Weights of a small GPT-style language model, trained from scratch on English Wikipedia: 7 heads of 64, LayerNorm before each block.
MLP neurons of a small language model. Each row is named by its layer, matrix (up: input weights) and neuron, and shows model dimensions 96-287. Each number is 500 + 40 x the weight over its row's rms, rounded and kept within 0 to 999. Numbers have three digits each.
Before each neuron's rows, "fires on" lists the tokens most often at its 100 highest values on Wikipedia text that the model never trained on. A number after a token or word is its count.

fires on: "er" 19, "r" 14, "t" 9, "in" 4, "z" 4
L8.up1399:493458461466495533594451562465560514491525492483524510539548461488497520482444467536492446467503497474503504518510497489477467489509553471511485490548497485477500487527476498537492509560541517529558488576541584503541529476461491594525522525488491571455461510507566563568481532491504504477527443485491531402513468438443421500533508537491523565488502546455567601471494477496479519557470489445545501460480517406493616573561463539491486551581511463471528569527506519448496493457530516529505462481468502498471441564455523545425540503543517503497576520557552535542490549530488499514

fires on: " " 81
L6.up432:502508460459534514520495486495550489495526485512476484472433459459569452429497519482462493529464547461449496521537592501518511549474553521509456475504525438467495508491537586523527493504553570499555470468468456515481480449487522469615464548586478474523504566486505473483558479501566501451494470531448547521511491492567562506452504549516456511447465448529474449471444532521510488481494546515503523511507552505566472524522487606555554491541477479532452431473502409457491487425471469544516557534489462461472453530511503530457493509523502436490567574544437491540534497522482511565

fires on: " " 35, " or" 13, " (" 10
L11.up601:506486521507499529494522548512458503451556479472485444488481536525534502459485484511533477510489519510507470533484500509470500469451554598488453462539506403514506452461478570429530536506532532450445455498479434489476604463512447475490496463544477476565499518490526541495500512422525471424467489506425463536497510559542440475412538447457488480455545453538499479538460426533521497633537575522480535456546485531471516496471492495432548413485497441569515461536555449557512524474520460489562515506423507540478478565583514478524418461453458506528572497486462480455460473465464540559

fires on: " " 35, "–" 25, "-" 6, "2" 6, " (" 5, "7" 4
L11.up88:532509457553461441494520540504481498490469491505483439514486530517516558525446536476468489513533513435550497497545557517529481516499489564497518544555507448537550509525446533487475491512488509513483528532561435505496504483503453543480494524448515560465534484436532499450557476630490520495468496519456555526590545471495566525532469533467410489462525468510455526511474478497548480471527582492480532454490484464484545523447444450536497520497575457469423440474582406450465473545439406574541571556449506514493504553592567472465492499529474492556555518539497514540482487496491554555

fires on: "," 43, " of" 16, ":" 12, " for" 5, " in" 4
L8.up1457:469465495549495524480486464542536458478477510471480461491459510522484507510466463514541519476477452453554493532475482529512493597476500508518418494554487483519461462606440523533465477570513498505510458470424479531539503511487604508526497525497553518490491469482478442565498528464521533548515515511472551581548517555492568576452528506434473559553484545542474537580450577523541536528406505458463536461500597535537452569447504519513500476511498548526448571500486425549569552477398489531520480498506527557476491498500442486580560514509473580496467513504513491528433494492533471516

fires on: " of" 33, " called" 14, " " 13, "." 12, " named" 6, ":" 6
L8.up19:529478465459512439496391436547551526433525484495474488458486494442525489564505524538526543497500477471526454552531473471565489565508490451556507522543478494618469514532405462485458521527507500455508525508499454476501503540468520488528527456444498580458506572533495505470502497522496474462528516563504585555544434538416490494506471514499522450459522448459468518434416576445509554547490516510501452531427548524496510538492510559443462540476488486543533507517556473483582524552513549558442475431493502546487447505545421533488551559554490579555458532590486493494516396479453497526

fires on: " " 45, "|" 5, "s" 4
L11.up1649:439457346519553511523546483477509424469509486557553486482499532514419442456544473411475521495489498473565454514490532516452507530486539507534451448480503516466530477500405513523560438479502501468490409442505522450540463521543487502527491482490555513493443467550527423525468556496473575492469494442456562494519413479556575562485516524518444550498495534458498476463545530578576451413499480476447408475506504477527475519531494572481480432582516505542486488483505458450509513520535515466476554562469506494458528525561556499480521493451514513517532417498510512454529533507476489494

fires on: "0" 38, "'" 8, "5" 6, "2" 5, "4" 4
L8.up1502:573486505521547462524468514490513497535491471507485499499457393555493423466502497483484522518479520460491491483537499513557543507499600419449492496507500557516530466527502545411412544458540504558567511497543609556493529466540455523432522509450458419483555449492539555415484533490484466503462466473487479515476528530494519430465491510511541490468511504450520517499595538534485475488454504511529581464511530500529511500534517489454536500537535597561412461481557457438405517539469477560518468471451440506498451560517491491519453478481530425512495470467540596488563475506462522554

fires on: "k" 21, "b" 10, "d" 9, " M" 9, "m" 9, " G" 9
L8.up230:553512533511528535516499469488486567383519549562490480449470487467534482412490464532525532518531478533493440495522448533520570532533483502453450430509528532531490438579443552506433524476494521496508520545554488490519469491390493576533490488528525526478433458493532505517476456509520529555487514471545469476501527478439405456503510480445466571463501513494549418449545458497458579477455493451550525499426498414456524499528536476524489520491464492471512550394437528513505385518508519456517482524527498435510436473535547466537479485491409515559455516501493532491482495491502557514

fires on: "0" 41, "i" 9, "3" 5
L11.up295:487489453492501560524415495474568531479501520581516475510493518527493532522539420484503466492645562483427488519543485534567435446509488494484494454460480527465498480565539583531498517465481449504538486486492512548472486475526495491529452544501498550512529510484488508437475445531513517448529542498446395428449507487459467439491446547510429528507490504509545498500493550583527432461409548489530521499491596515401483484498491494504504459488440539477528505514482489472432579481454506507566519489448522503565505436495473442491561429531512463485480514494530534508485564508433534461

fires on: "2" 36, "1" 17, " " 5, "5" 4, "\n" 4
L11.up1773:519504549509469436480525486535462441478512565516581523503419574469461503539455523528459521430446457446493486451614571473449512500501474465517491585477476402520490549531464554562502518509471492476461519514497522533484539510487517508516498533425515461548493503514492552523524521470540497534534476467495486493478534495585454479456538516484518482471496617569474532442555484476493528538522524491551512560484474604515510555461463441565397540452554429480468524526581503446500504512503437495513512430552553451559524513532466455497460501499507573469500549506467531454534517547465445520

fires on: "," 49, "s" 7, "ensis" 6, "\"," 5, ")" 4, " (" 4
L8.up327:444522499524511515496470444533564510537466449519527511440390528530503473511415522560466495509455507562524480481541453464470433533582547541514592502453487484477493468538492467481482487494482455504560450507463572504500546495497515570486460493425467462476479510480577427448478547488549420511508491441495534518480487497432480532506462547452429525457535487525561425478488504523455570512512470477488524476611415490498487495512468433492573408522519499552513469517534479559542535418502568482483493492422496446508483467487471466483471581539521467441532475543499528471493518471519534506

fires on: " " 51, " \"" 39, "'" 4
L11.up1573:480462509479548511466382441476508478424464469540529455508445524540484477580506489386461555587416455501551471502539534523566500489596572461544515482477469505506552564468503538559461454534484480445462478558537520520437446530536498464591508503485454493474564562452506459555539510522480510497513512556567517426467550569516484479431482529450501453512541524485483543490462583488447567468515516470474515436443534494498502579473431483520491502454523455541468476561580511476575519429504568476467388524525457524532528453494474477488517469533487519488487471527503487525459536423454457505

fires on: " |" 39, "," 16, " –" 12, ":" 6, "-" 6
L8.up1098:472540526537486516525510467467495506451493520507417530463523531488507523506495516561511484484473522503471443503529525556508461433479515486561547446458444492486490541555495495517477437505511508492407425547542557608451474482568537545395462502509487505416455537479488452445481462472527522580476549573500479472510537487565453502519523486525547500509513440583483536495486520550460478518556514525481484465508524479460448590626492529435518554548533456528504484463525478486503477492497535468574490448522542478473429510492502410489548492478530530489530509553561480469505526454490481477

fires on: "-" 26, "A" 9, "'" 7, "D" 6, ")" 6, "S" 5
L6.up943:482463450523462520508512467502495510535493449525528427499511467536514539514475545439520517520461527560515564473525502474484501523541532458492462507491502502446389442463544500507488457543512506500561524551470502519496559518528445462496507436471473586458601514532540511462577472479460587495521584539535518526502540471511549521492457560540467495456445502505472578456460518504509545503518476473568487484484446565456495532573511492509466424481480526530497516522515560543496549459504593489465500576477408534452545466546494520565534475497467525560535445483530519559482549399511493544

fires on: "\n" 46, " " 13, "7" 9, "8" 6, "s" 5
L11.up1653:513419476522532481482600473464456452472559525515511505521485490542463533556592551566460481469457515541502472536514605553507511466491471529503573449489529470433451525536529506531558518464495533424480505533465469540519503488527474471436495533522467519473531540503467564519513508459522526514546530500476549507418516483509480465586543461428557481531458544466488507491509477477413564516461500434479497594524548522489458521488505538404508525514598467515548455524541456522483553439619434471577513478459543494487520506543445577515547472560492587506555514480468426477492500485499479498

fires on: "," 45, " line" 10, " car" 5
L6.up212:507492486521473531449506531496511517435495496474455499486525544493460477539486553450451502489474467520484477502580587524554458605538478520484551495439528510529529545563502491501521460559413457524479563490480455546504515522442585562463443491462501549492558487465520492497502533504522393491512550485541495448463488464441537506458513545515459521504548491497521534542466528553480514573504441570467518528567508421453438513605529533458542503500450501513485486481523467438523515463462570525567515455490508448496452458443471489537510477508537509576465567502491558487418456508491480508

fires on: " |" 43, ":" 34, "," 6, " of" 6, " in" 4
L8.up920:506488564493498505494474503487486473503508521517587490454546494541516534519571480523513486443448513468585426521514517505591557531488468416493475515499523468464473538419456484548488548606464529473460525529450467527559557545533568486497575455490558507523418473528460469531543519539515493542478525548608454485499519528504450595511516557526418467515484490521402509525483511583522512547493474490467558489528507522548561415488464504483456540488468479524500519526560535524513584506571509532558475482508518491477499544494526473531493430521490517483429500458465473540533455435522486454

fires on: "s" 44, " " 10, "r" 5, "is" 4, "d" 4, "ant" 4
L6.up1401:495514487499551442516498442453534490519474534475525495474605495406577517478518495567494505488462466445539546505529554484479557516490559455494482474562517504528438483504537534465567528541558465446533512458554487521472464511481497523518490564497494523506511528531456519375527509460500479430524515487542488542468488523481473504443519511471489498474542504506485500449580451515489489517477385454506558443470527490581496563587511567470500465547506499479441517521573520577428497499492462460541385578447461454543549484431534500502495522413518456506570528516423445522511555523521535507

fires on: " " 45, "2" 18, "-" 5, "s" 4, "1" 4
L11.up758:588458534492501567478453505499485479488413450508543486479487511485527539455513510463484471556443489469513526539499509492498449580483512513477520485506503548435530506523579531517524429477488493517462471485445535561484511541545535450453519496434536546523518496528515545551535582491518484473533499457512484521465494528468460472432452461515533495548478440514518487486512542540442472473500565425529553415519486534511436429455486499496477500508571538580494499460563539449509487517536497435522482516531432505485556414470543530531554503493527481532513569504555528560503508483480446434

fires on: " |" 31, " of" 20, " The" 16, "," 14, " the" 8, " on" 5
L11.up1317:528453482507510446520465512550489497443512457506528488466472479533529468550539536568464496492419472501509406504529572482540547485478466515475515480538507479498510504454485504449480549556501441467457546573468527540522509529491475483483525517501507465538429475428412479547476485518485465465481479544548469526476518477467466574444473461508586535501536526484512536529484576466476436557508526482494526483542551529521506557515495539447494493448480516539462529546506424534526485460528440543534451527502506503455459543541438499522506497421452577509497457536505438478443470522452514604

fires on: " in" 40, " of" 18, " \"" 10, " |" 4
L8.up740:510462503469500502491412507541538503511529513514458542470523464539495519535491479504531559574480450516545549552449555467561493445524572514436516500437437493520528516463487497504456529520505547531481497526445452456500465539487485464444592467514590468496533577471536541516518441519543510541433563550526479514488558491469488472527417526505484510495460529549616553555425542541443524537558530509555471518546513545510494514505491540490513573644557545539469517418524521490504503462487593530447474414463464482495472484435480496503532548502483493528463514533560534497560453431493455495

fires on: "2" 16, "0" 11, "9" 10, "3" 9, "z" 5
L11.up737:533476488478515535499526477488598495469573472542513398508516466544450536508536480500550534543563447533530414511503465512565457506583550506503416472463504509464453555494464538551490421475571536520529473561482487559494574514470457478513528463413571485558544561454488557529479578490470517501514490539516524545484540503454504492571482592533571529517535488523484468505551577534478407484490561526555579452494511479516526476539556561529525552521474559448509472507551418472465478504492456494523420499484445452501572515488503482458550520482472549477467557560453493561536504527484515511

fires on: " and" 30, " the" 19, " to" 10, "," 4, "ru" 4
L8.up970:480502527538484515508410518513515527551447577532496481490577506494500485458501485475466493481440478444527548508566555504539525458438465497492491517445483478512507550437421449603544520545484549523483540500467476573423523483476431580534475501491536474580596440489506527470442476500566608486532520507536439483449548482468482540464500466532466510535533554487516518508492499458472491504597546536521524534523508489533482493532470545460520483499471500450589520519512452505552525494523404487572455510513490572542444494544465554538475476497495495485458499479507497514504516533426512518

fires on: " un" 28, "," 13, " T" 11, " c" 8, " calendar" 4, "-" 4
L8.up1480:529560499418444518513541420488485523462463463518499501479479561533510441518498459474494477468429472529501436464474572470507426422487555475432462551488454549493485478517545594511527563543501570491488494533516544521469385482545552510427531548473511441455426472479448472470526522496492399544444474473460480442517575468500493535482486520460469521503545492476597470512448498444464520511581629489477498512484483490504478513479473438446478470489469457510517514505518462557555488545511493534467464543515532523543387436422577506454512488599519536539522581474563492439497505538558509475

fires on: "s" 16, " head" 10, "el" 9, "in" 8, "z" 5, "d" 5
L8.up1389:501475506424480468485523477459553524568529512451533463500574520472441474435439523501517468511450491511522536571622510495540502481492522539533463507530610533495504494564514494582465432477518514485475501563557508554475554502461569538481530519452519489567524553552508510506476482461490510584448499501433493443591542493524420471556508484498504537493518518456461500413573466524563491518516566544496488486529484461495506450628548529515476532460476481487479591542548569567501454485493476433485616480514455496506492535544546538507513491463521472479513557416528549547439469458455519451

fires on: "3" 23, "4" 22, "^" 6, "out" 5, "6" 4
L8.up1218:524569544478507490524478524522477484506480497515457442509438456549463493503451456491481534559504497534481530538464509551557568502467507484501480532428491569437461599559470600550519516480520558491456471555536501515475481448470536444529505533428534491440518471466525428537599485534541518527460519592503495475501429516459431476461514433491501440444554567503447551523545499532541461448539538459568491538572585515502517498466526522432519530473561494441456541491572530479456462532511504438528477494527504478474515562462485456460469511494460576491474543475480394489491436527440476486

fires on: " \"" 77, " (" 12, "'" 5, "-" 4
L11.up685:426478546505463550488457461468540524477493506492439460482467474497491505503513530521540478422427469515529536503544466573467521537536486440545504475427476509518487496467552532530553506496548500512501511514536505484501498492579492503525534481571485452514473482432522484510519533434523469489556482572583432521518440518483463463505444506383483575511578405522521531461506529458536515459579498498561482507471544511548443578545520478487467554452468505484520532489542510527518526519423586473524457487501437529451494521428468531507479497519458562475509479592471505478509508505552514488